config = dict(
    n_layer=12,
    n_kv_head=4,
    d_mlp=576,
    vocab_size=8192,
    norm='rmsnorm',
    norm_eps=1e-05,
    positions='rope',
    rope_base=49500.0,
    rope_fraction=0.25,
    init='uniform',
    beta1=0.9,
    warmup_steps=597,
    decay_fraction=1.0,
    decay_shape='linear',
)
MLP neurons of a small language model. Each row is named by its layer, matrix (down: output weights) and neuron, and shows model dimensions 128-223. Each number is 128 + 32 x the weight over its row's rms, rounded and kept within 0 to 255. A neuron's up and down rows have the sign that makes its largest values positive.
After each neuron's rows, "fires before" lists the tokens most often just after its 100 highest values on Wikipedia text that the model never trained on. A number after a token or word is its count.

L5.down250 [137  93 125 146 137 134 108 148  82  93 126 116 108 127 164 204 161  96 115  99 170 124  78 166 127 160 200 136 122 123 145 134 122 137 150 100 146 148 147 168 184 144 179 150 156  74 169 155 171  74 138 131 119 129 141  80 158 149 114 214  63 164  77 123  95  90 137 163  82 116 151  92 110 127 112  97 100 152 149 112  58 121  92 137 138 113 143 138 127 102  96 102 153 105 192 168]
fires before: " " 81

L6.down568 [174 154 136 126 174 121 128 153 162 156 182 100 168 122 143 138 102  97 190 127 139 164 112 108 107 153 132 112 121 101 153 105 120 126 137 168  97 130 158 120 125 152  84 139 121  83 177 101 124 149 134 149 203 125 170 174 137 129  41 139 130  82 125 144 112  52  73 143 122 133 119 122 121 180 164 145 136 108  48  81 114  62 113 125  82 119  68 125 178 164 125 131 101 123 110 136]
fires before: "-" 37, "\n" 19, " US" 6, " Label" 6, " October" 5, " a" 5

L6.down57 [200 149 125  82 148 109 120 137 126 134 151 136 140 148  86 184 174 195 134 122 126 118 110  92 102 185 150  79 160 232 134 112 107 129 143 170 113 134 118 123 157 162 177 108 184 140 160 108 107 109 115 148 133 149  80  76 165 110 134  72 121  85 145 151 144 233 155 121  98 124 117 140 121 129 172 147 139  96  95 116 193 117  76 120 183 119 119 133 117  94  94 107 109 110  83 139]
fires before: "\n" 100

L4.down228 [118 152 149 110 155 161 116  84 128 118 149 111 133 105 112 115 116 112 112 160 122 116 158 128 161 125 116 145 107 114 135 152  95 133 126 197 120 138 138 127 143 158  79 161 136 194 128  76 123 179  94 145 134 105 172 142 205 126  90 175 140 132 112 145 148 173 113 179 108 187  81 130 100 153 179 141 127  94 143 134 127 105 141 107  82 116  54 122  81 120 157 169  85  85 100 166]
fires before: "-" 64, "\n" 35

L9.down540 [ 96 138 131  98 153 154 136 173 118 130 139 117 169 107 154 144 142 132 125  88 164 130 207  68  91 191 120 128 145 137  56 122  81 163 123  69  75 138 142 175 132 133 124  59 130 147 137 146 157 140 140 100 153 167 124 148 126  68  66 151 129 143 192 144 145 157 157  92 133 169 149  70 104  99  98 155 149 127  94 159  63 123 111 140  45 159 122 169  84 132 159 130 137 110 117 102]
fires before: " " 58, " the" 16

L6.down248 [137 132  83 122 100 142 123 126  92 120 163 148 118 132 144 160 184 148 179 175 154 153 112 186 110 137 159 117 112 112 121 123  97 133 119 117 146 196 166 114 164 117  98 122 146  92 104 141  71 140 147 112 204  81 143 149 120 114  47 137 122  86 137 146 150  54 108 146 171 150 129 198 129 102 112 166 150  88 104  50 162 101 123 123 158 157  97 174 112  87 146 166 143 110 101 128]
fires before: "\n" 90, "-" 6

L5.down79 [125 157 130 124 110 148 137 126 103  42  89 169 173 131 140 230 150 133  62 146 150  76 196 123 105 120  96  87 130 105 110 108 144 133 134 122 103 101 173  73 138 140 158 116 118 145 144 122  97 123 154 204 151  95 122 114 173  81  92  84 116 117 115 162 152 192 141 121 141  98 143  77 107 100 179 102 128 135  90 111 155 115 130 123 110 155 130 171 165 104  97 162 153  65 129 139]
fires before: "0" 24, "1" 19, " is" 8, "\n" 8, "2" 6

L9.down410 [102 102 101 147  30 161 119 137 189 131 165  77 141 194 106  93  94 126 153 114 103 171  93 115 118  72  73 131 149 113 123 111  65 147 125 151 104 173 110 117 135 124  81 124 129 115 190 189 154 162 142 165 152 141 138 162 113 112 146 195 148 146  68  87 162  83  83 147 144 150 136 163  79 146 123 109  93 135 125 146 123 101 118 113 136 195 149  86  97  86 106 142 207 138 162 107]
fires before: " " 34, "0" 17, " (" 5, "," 4

L5.down189 [110 199 135 134 131  97  78 141 107 145 113 168 132  73 139 130 121 149 186 134 118  60 188  85 166 139 148  90 142 134 104 134 142 187 111 116 121 115 112 122 137 114 138 104  96  94 139 207  86 105 135 141 158 128 129 124 181  96  25  81 115 162 146 192  84  64 238 121  80  82 106 115 100  96 126  96 129 117 118 119 135  87 137 158  97 180 142 137 140  49 151  98 120 122 121 160]
fires before: " " 48, "s" 8, "," 5, " \"" 4

L9.down406 [138 184 199  92 105 161 122 109 137 135 145 106 166  73 173 142  89  94 146 164  92 109 175 180 119  98 133 126 160 100 150  98 147  77 173 172 159 149 127 121 181 122 130 158 168 174 135  79 131 142 133 130 150 124 157 161 107  71  71 141 134 135 104 128 126 104  94 112  81 118 128 112 120 114 172  72 132 126 158  90 162 109 120 148 115 119 120 126 147  83  75 103 161 113  91 131]
fires before: " " 37, "9" 22, "1" 12, "2" 6, "0" 4, "," 4

L4.down308 [146 132 115 134 122 134 104 145 147 102 132 194 116 157 112 227 113 126 185  73 124 108 119 106  80 158 125 125 147 130 119 176  49 100 182 197 168 115 113 115 120 145 168 123 139  91 110 125  69 166 116 170 119 162 105 119 160 120  64 145  62  83  97 127 132 112 108 110 146 136 143 126 140 161 112 201  96 201 138 136 192 165 103 141  90 170 148 116 101  84 110 136  91 165 120 176]
fires before: "\n" 59, " is" 6, " The" 5, "." 4

L8.down14 [109  97 165 158 118  76 173 135 142 110 119  88 146 157 151 173 135 137 160 147 163 115 132 130 134 150 151 113 127 176 158  89 108 112 137  79 165  97 105 158 136 152 132 165 159 138 165  96 135 161 159  94 147 170 146  97  99  96 132 180 193 157 135 111 151   0  79 111 110 105 114 142  91 102 161 165 127 119 169  84  95  35  48 131 165 104 112 110  55  99 110  87 124 112 159 142]
fires before: "s" 52, "\n" 23, " " 6, "-" 5

L9.down488 [134  81 172 142 143 111 111 168 165 127 112 162 118 165  94 120 130  91 255 132  90 156 134 135 114 119 146 145 124  81 156  77 108 126 164 132 165 137 162 131 137 101 147 130 134 127 163 132 122 155 161 117 210 150  90 137  95  68   0 115  98  88 138 119 148  30 162 155 150 123  92 156 100 136  98 202 139 167 133  14 159  91 125 122 127  95 122 193 148 164 128 104 106 130 121 121]
fires before: "\n" 66, " The" 4

L6.down223 [184 149 119 160 134 124  85 128 147  92  98 173 132 121 130 149 103 136  88  89 115 100 159 151 184 133 103 146 156  68 171 124 152 174 108 137 122 112 135 149 111 128  72 183 157 176 113  99 125 131  86 148 147 141 141 134 105  85  86 126 122 142 146 151 205  90  86 134 144 136  95 133 114  98 157 115  85  70  95 144  52 101 106 122 129 120  97 143 143 216 138 104 186 194 135 140]
fires before: "-" 37, "\n" 18, "1" 9, "0" 8, "9" 4, "," 4

L6.down375 [124 121  73 149 123  92 163 136  83  83 147  92 115  55 165 159 137 106 145 184 102 155 175 141 161  89  79 104 142 129  94 137 119 163  99 114 106 123 135 164 184 115 134 171 157 136 180 140 118 133 209 169 137 109 185 197  94 145 126 210 124 136 115 121 152  67 121 106 135 111 120  83 175 101  79 111 182 105 158  76 111 130 142 122 173  70 134 145  56  62  72 138  79  94 158 100]
fires before: " " 64, ":" 4, " at" 4, "7" 4

L4.down142 [103  94  57 160  73 135  89 143 100 121 110 149 144 123 152 127 146 160 160 130  80  99 139 121 123 183 154 140 147 134 148 145  92 156 112 142 195 131 132  87 124 164 155 135 102 132 143 146 165 109  97 141 220 149 174 127 148 103  98  85 207 153 163 154 122 101 145 179  70 128 119 137 153  74 155 136 115 155  98 128 129 141 114 102 117 172 125 190 144 166 128  91 158 142  84 104]
fires before: "\n" 70, " of" 4

L9.down526 [117 136  84 139 163  87 146 196 140 128 113 100 132 125 160 126 116 161 247 138 122 155 136 105  39 114 130 154 137 114 178 122  96 117 108  77 153 155  95 164  76  88 127 132  80 149 136 103 132 201 157 103 180 128 104 164 114 129  89 111 136 160 134 151 240   0 155 145 124 141 133 111 173  99  76 135 121 151 189  72 122 149 103 154 144 122 119 154 169 134 116  97 140 124 149 153]
fires before: "\n" 39, " The" 11, " It" 6, " In" 5, " He" 4

L5.down292 [ 97 146 130  93 158 100 172 174 138  98 125 158 113 117 130 171 206  96 148 127 175 158  81 166 110  93 103 168  95 172  93 125 120  56 139 156 165 150 155 139 149 163 167 188 149 116  59 137 162 148 160  94 143 131  97 136 131 109  87 146 133 134 147  61  95  72 137 147  94 123 117 156 138 110  97 150 144  85 108 111 171  94 155  97 138 135 144 122 127 112 105 172 175 177  93 112]
fires before: "|" 59, "-" 14, "\n" 13, "|---|---|---|" 4

L4.down6 [ 86 129  93 165  56 143 149 174  85 120 113  77 126  87  92 127  98 161 193 147  94 177 112 128 130 142 137 141 116 104 103  77 141 136 125 135 146 139 161 171 110 141 156 126 135 140 178 174 168 153 104 144 135 109 130 143 127 148 123 160 140 112  98 135 134  80 172 112 138 151 138 116 124  52 136  49 113 159 116 133 121 122 106 133 150 139 118 193 112  88 186 117  97 146 158  95]
fires before: " " 42, "\n" 27

L9.down387 [135 105 100 146 164 104 170 106 134 132 108 164 168 100  97 110 167 101 255 111 150  88 104 165 180 138 125  75 106 121 115 151 130 157 114 108 131 137 197 136 136 135 116 118 139 112 165  92 131 152 144 107 193 124 166 123 111 117  86 186 138  82 145 193 138   0 136 147 117 129 165 104 173 138 148 149 146 134 116  57 109 132 135 132 116 135 101 149 157 107 110 111 100  89  64 134]
fires before: "\n" 54, "|" 19, "-" 12

L4.down82 [193 156 135 134 164 147  79 102 132 139 142 117 144  91 122 138 110 120 166 110  86 167 123  95 134 144 149  95 115  94 159 115 136 159 129 139 121 114 205 182 151  88 130 165 196 130 127 130 143  97 145 116 187 127 139 141 178 142  64 176 130 183 112 182 130 130 165 170  90 125 161  50 190 135  88 120 174 140 163  41 117 124 196 167 102 158  62 138 104  83 166 127 121  45  92 143]
fires before: " " 94, "," 4

L4.down237 [122 115 143 161 152  53 146 143 128  98 145 102 158 129  93 106 145 127 141 102 133 166 119 136 166 150 153  98 161 119 105  65 145 113 148 172 111 164 180 162 107 121  84  98 104 130 166  97  90 184 153  74 165  97 100 146 196 161 113 160 174  90 149 142 107 163  81 196 148 133 101 127 148 147 140 149 171 169 126 159 173 104  88 129 137 126 154 144 119 115  65 186 150  89  84 142]
fires before: "\n" 91

L8.down435 [117 124  89 201 102 145  64 128  88  24  98 104 129 121 132 114 130 143 158  73 129 152  85 179 111 147 134 133  91  98 134 121 156 159 120 188 154 148  94 148 157 129 164 147 135 126 148 170 131  92 108 107 140  63 146  93  81  77 110 179 168 126  98 113 112 143 124 176 159 138 136 144 151 125 109 107 123 120 140  94 106 165 146 152 125 156 119 146 108 139 124 131 118 132  80 159]
fires before: "\n" 46, " " 25, " |" 5, " −" 4

L8.down228 [145 189 175  82  66 171 128 154 122  93 105 196 172 143 157 161 165  92 202 121  90 113 157 120 152 155 121 143 141  60 166 139 153 119 135 114 121 168 158 120 123 158 116 105 188 146  84  86 180 130 113 157 143 108 127  95 112  86  77 120 127 158 125 173 170  84 145 166 122 168 161 141 179 148 126 121 117 132 105 139 136 196 104 109 196 146 146 132 146 123 138 107  65 123 125 128]
fires before: "," 59, " the" 8, " of" 6

L4.down395 [215 143 133 122 159 156 103  92 136 123 143 125 174  59 163 143 125 138 161  96  90 147 128 111 141 138 150  82 113 113 143  95 126 177 128 117  97 123 172 179 162  83 120 140 173 113 124 128 126 103 142 124 181 135 125 140 166 138  82 156 143 144 128 152 143 132 172 155 109 120 157  61 167 133  90 134 175 132 143  67 120 104 202 154 106 117 102 162 115  73 155  75 136  71 103 156]
fires before: " " 87

L8.down465 [129 186 118 138 101  60 136 118 135 138 125  93  97 138 100 132 136 114 144 137  81 148 123  94 130 143 119 143 204  78 105 101 140 140  41 161  85  92 165 124 157 186 102 106 192 162  76 154 159 138  55 114 181  75 172  58 141  80 118 128 140 183 147 175 145 125 121 160 140 121 143 126 134 109 140 160 187 139 165 119 156 153 162  90 129 157 101  86  60 176 125 117  98  61 138 127]
fires before: "–" 27, " |" 18, "." 8, "," 8, ")," 6, "\n" 5

L8.down449 [169 161 127 104 153 105 160  85 114 128 146 120 127 137 126  93 113 116 157 138 149 104  77 129 122 119 159 136 120 145 144  98  99 149  67  60 122 138 174 131 170 143 158 191 156  89  74  66  68 116 176 102 177 142 103 155 142 119  66 159 136 114  70  82 197 139 196 134 134 102  89 146  90 127  71 166 144 145 102 120 163  91 126 151 125  91 125 116  91  72 147 122 130  99 106  85]
fires before: "\n" 49, " The" 7, " It" 4, "-" 4

L4.down342 [174  62 104 114  92 129 157 138  85 154 128 141 119 151  84 166 129  72 166 143 150 104 143 101 139 162 159  61  90  73 103  60 145 122  75 139 134 173 159 126 161 200 122 104 127 114 154 109 148 158 129  97 150  99 158 171  77 184 119 143 153 113 163 165 107 115  88 125 117 125  98 105 122 142 132 187 109 130  48 127 108 132  90 167 115 186 162 150 172 149  40 130 143  98 134 106]
fires before: "\n" 47, " a" 25, " an" 13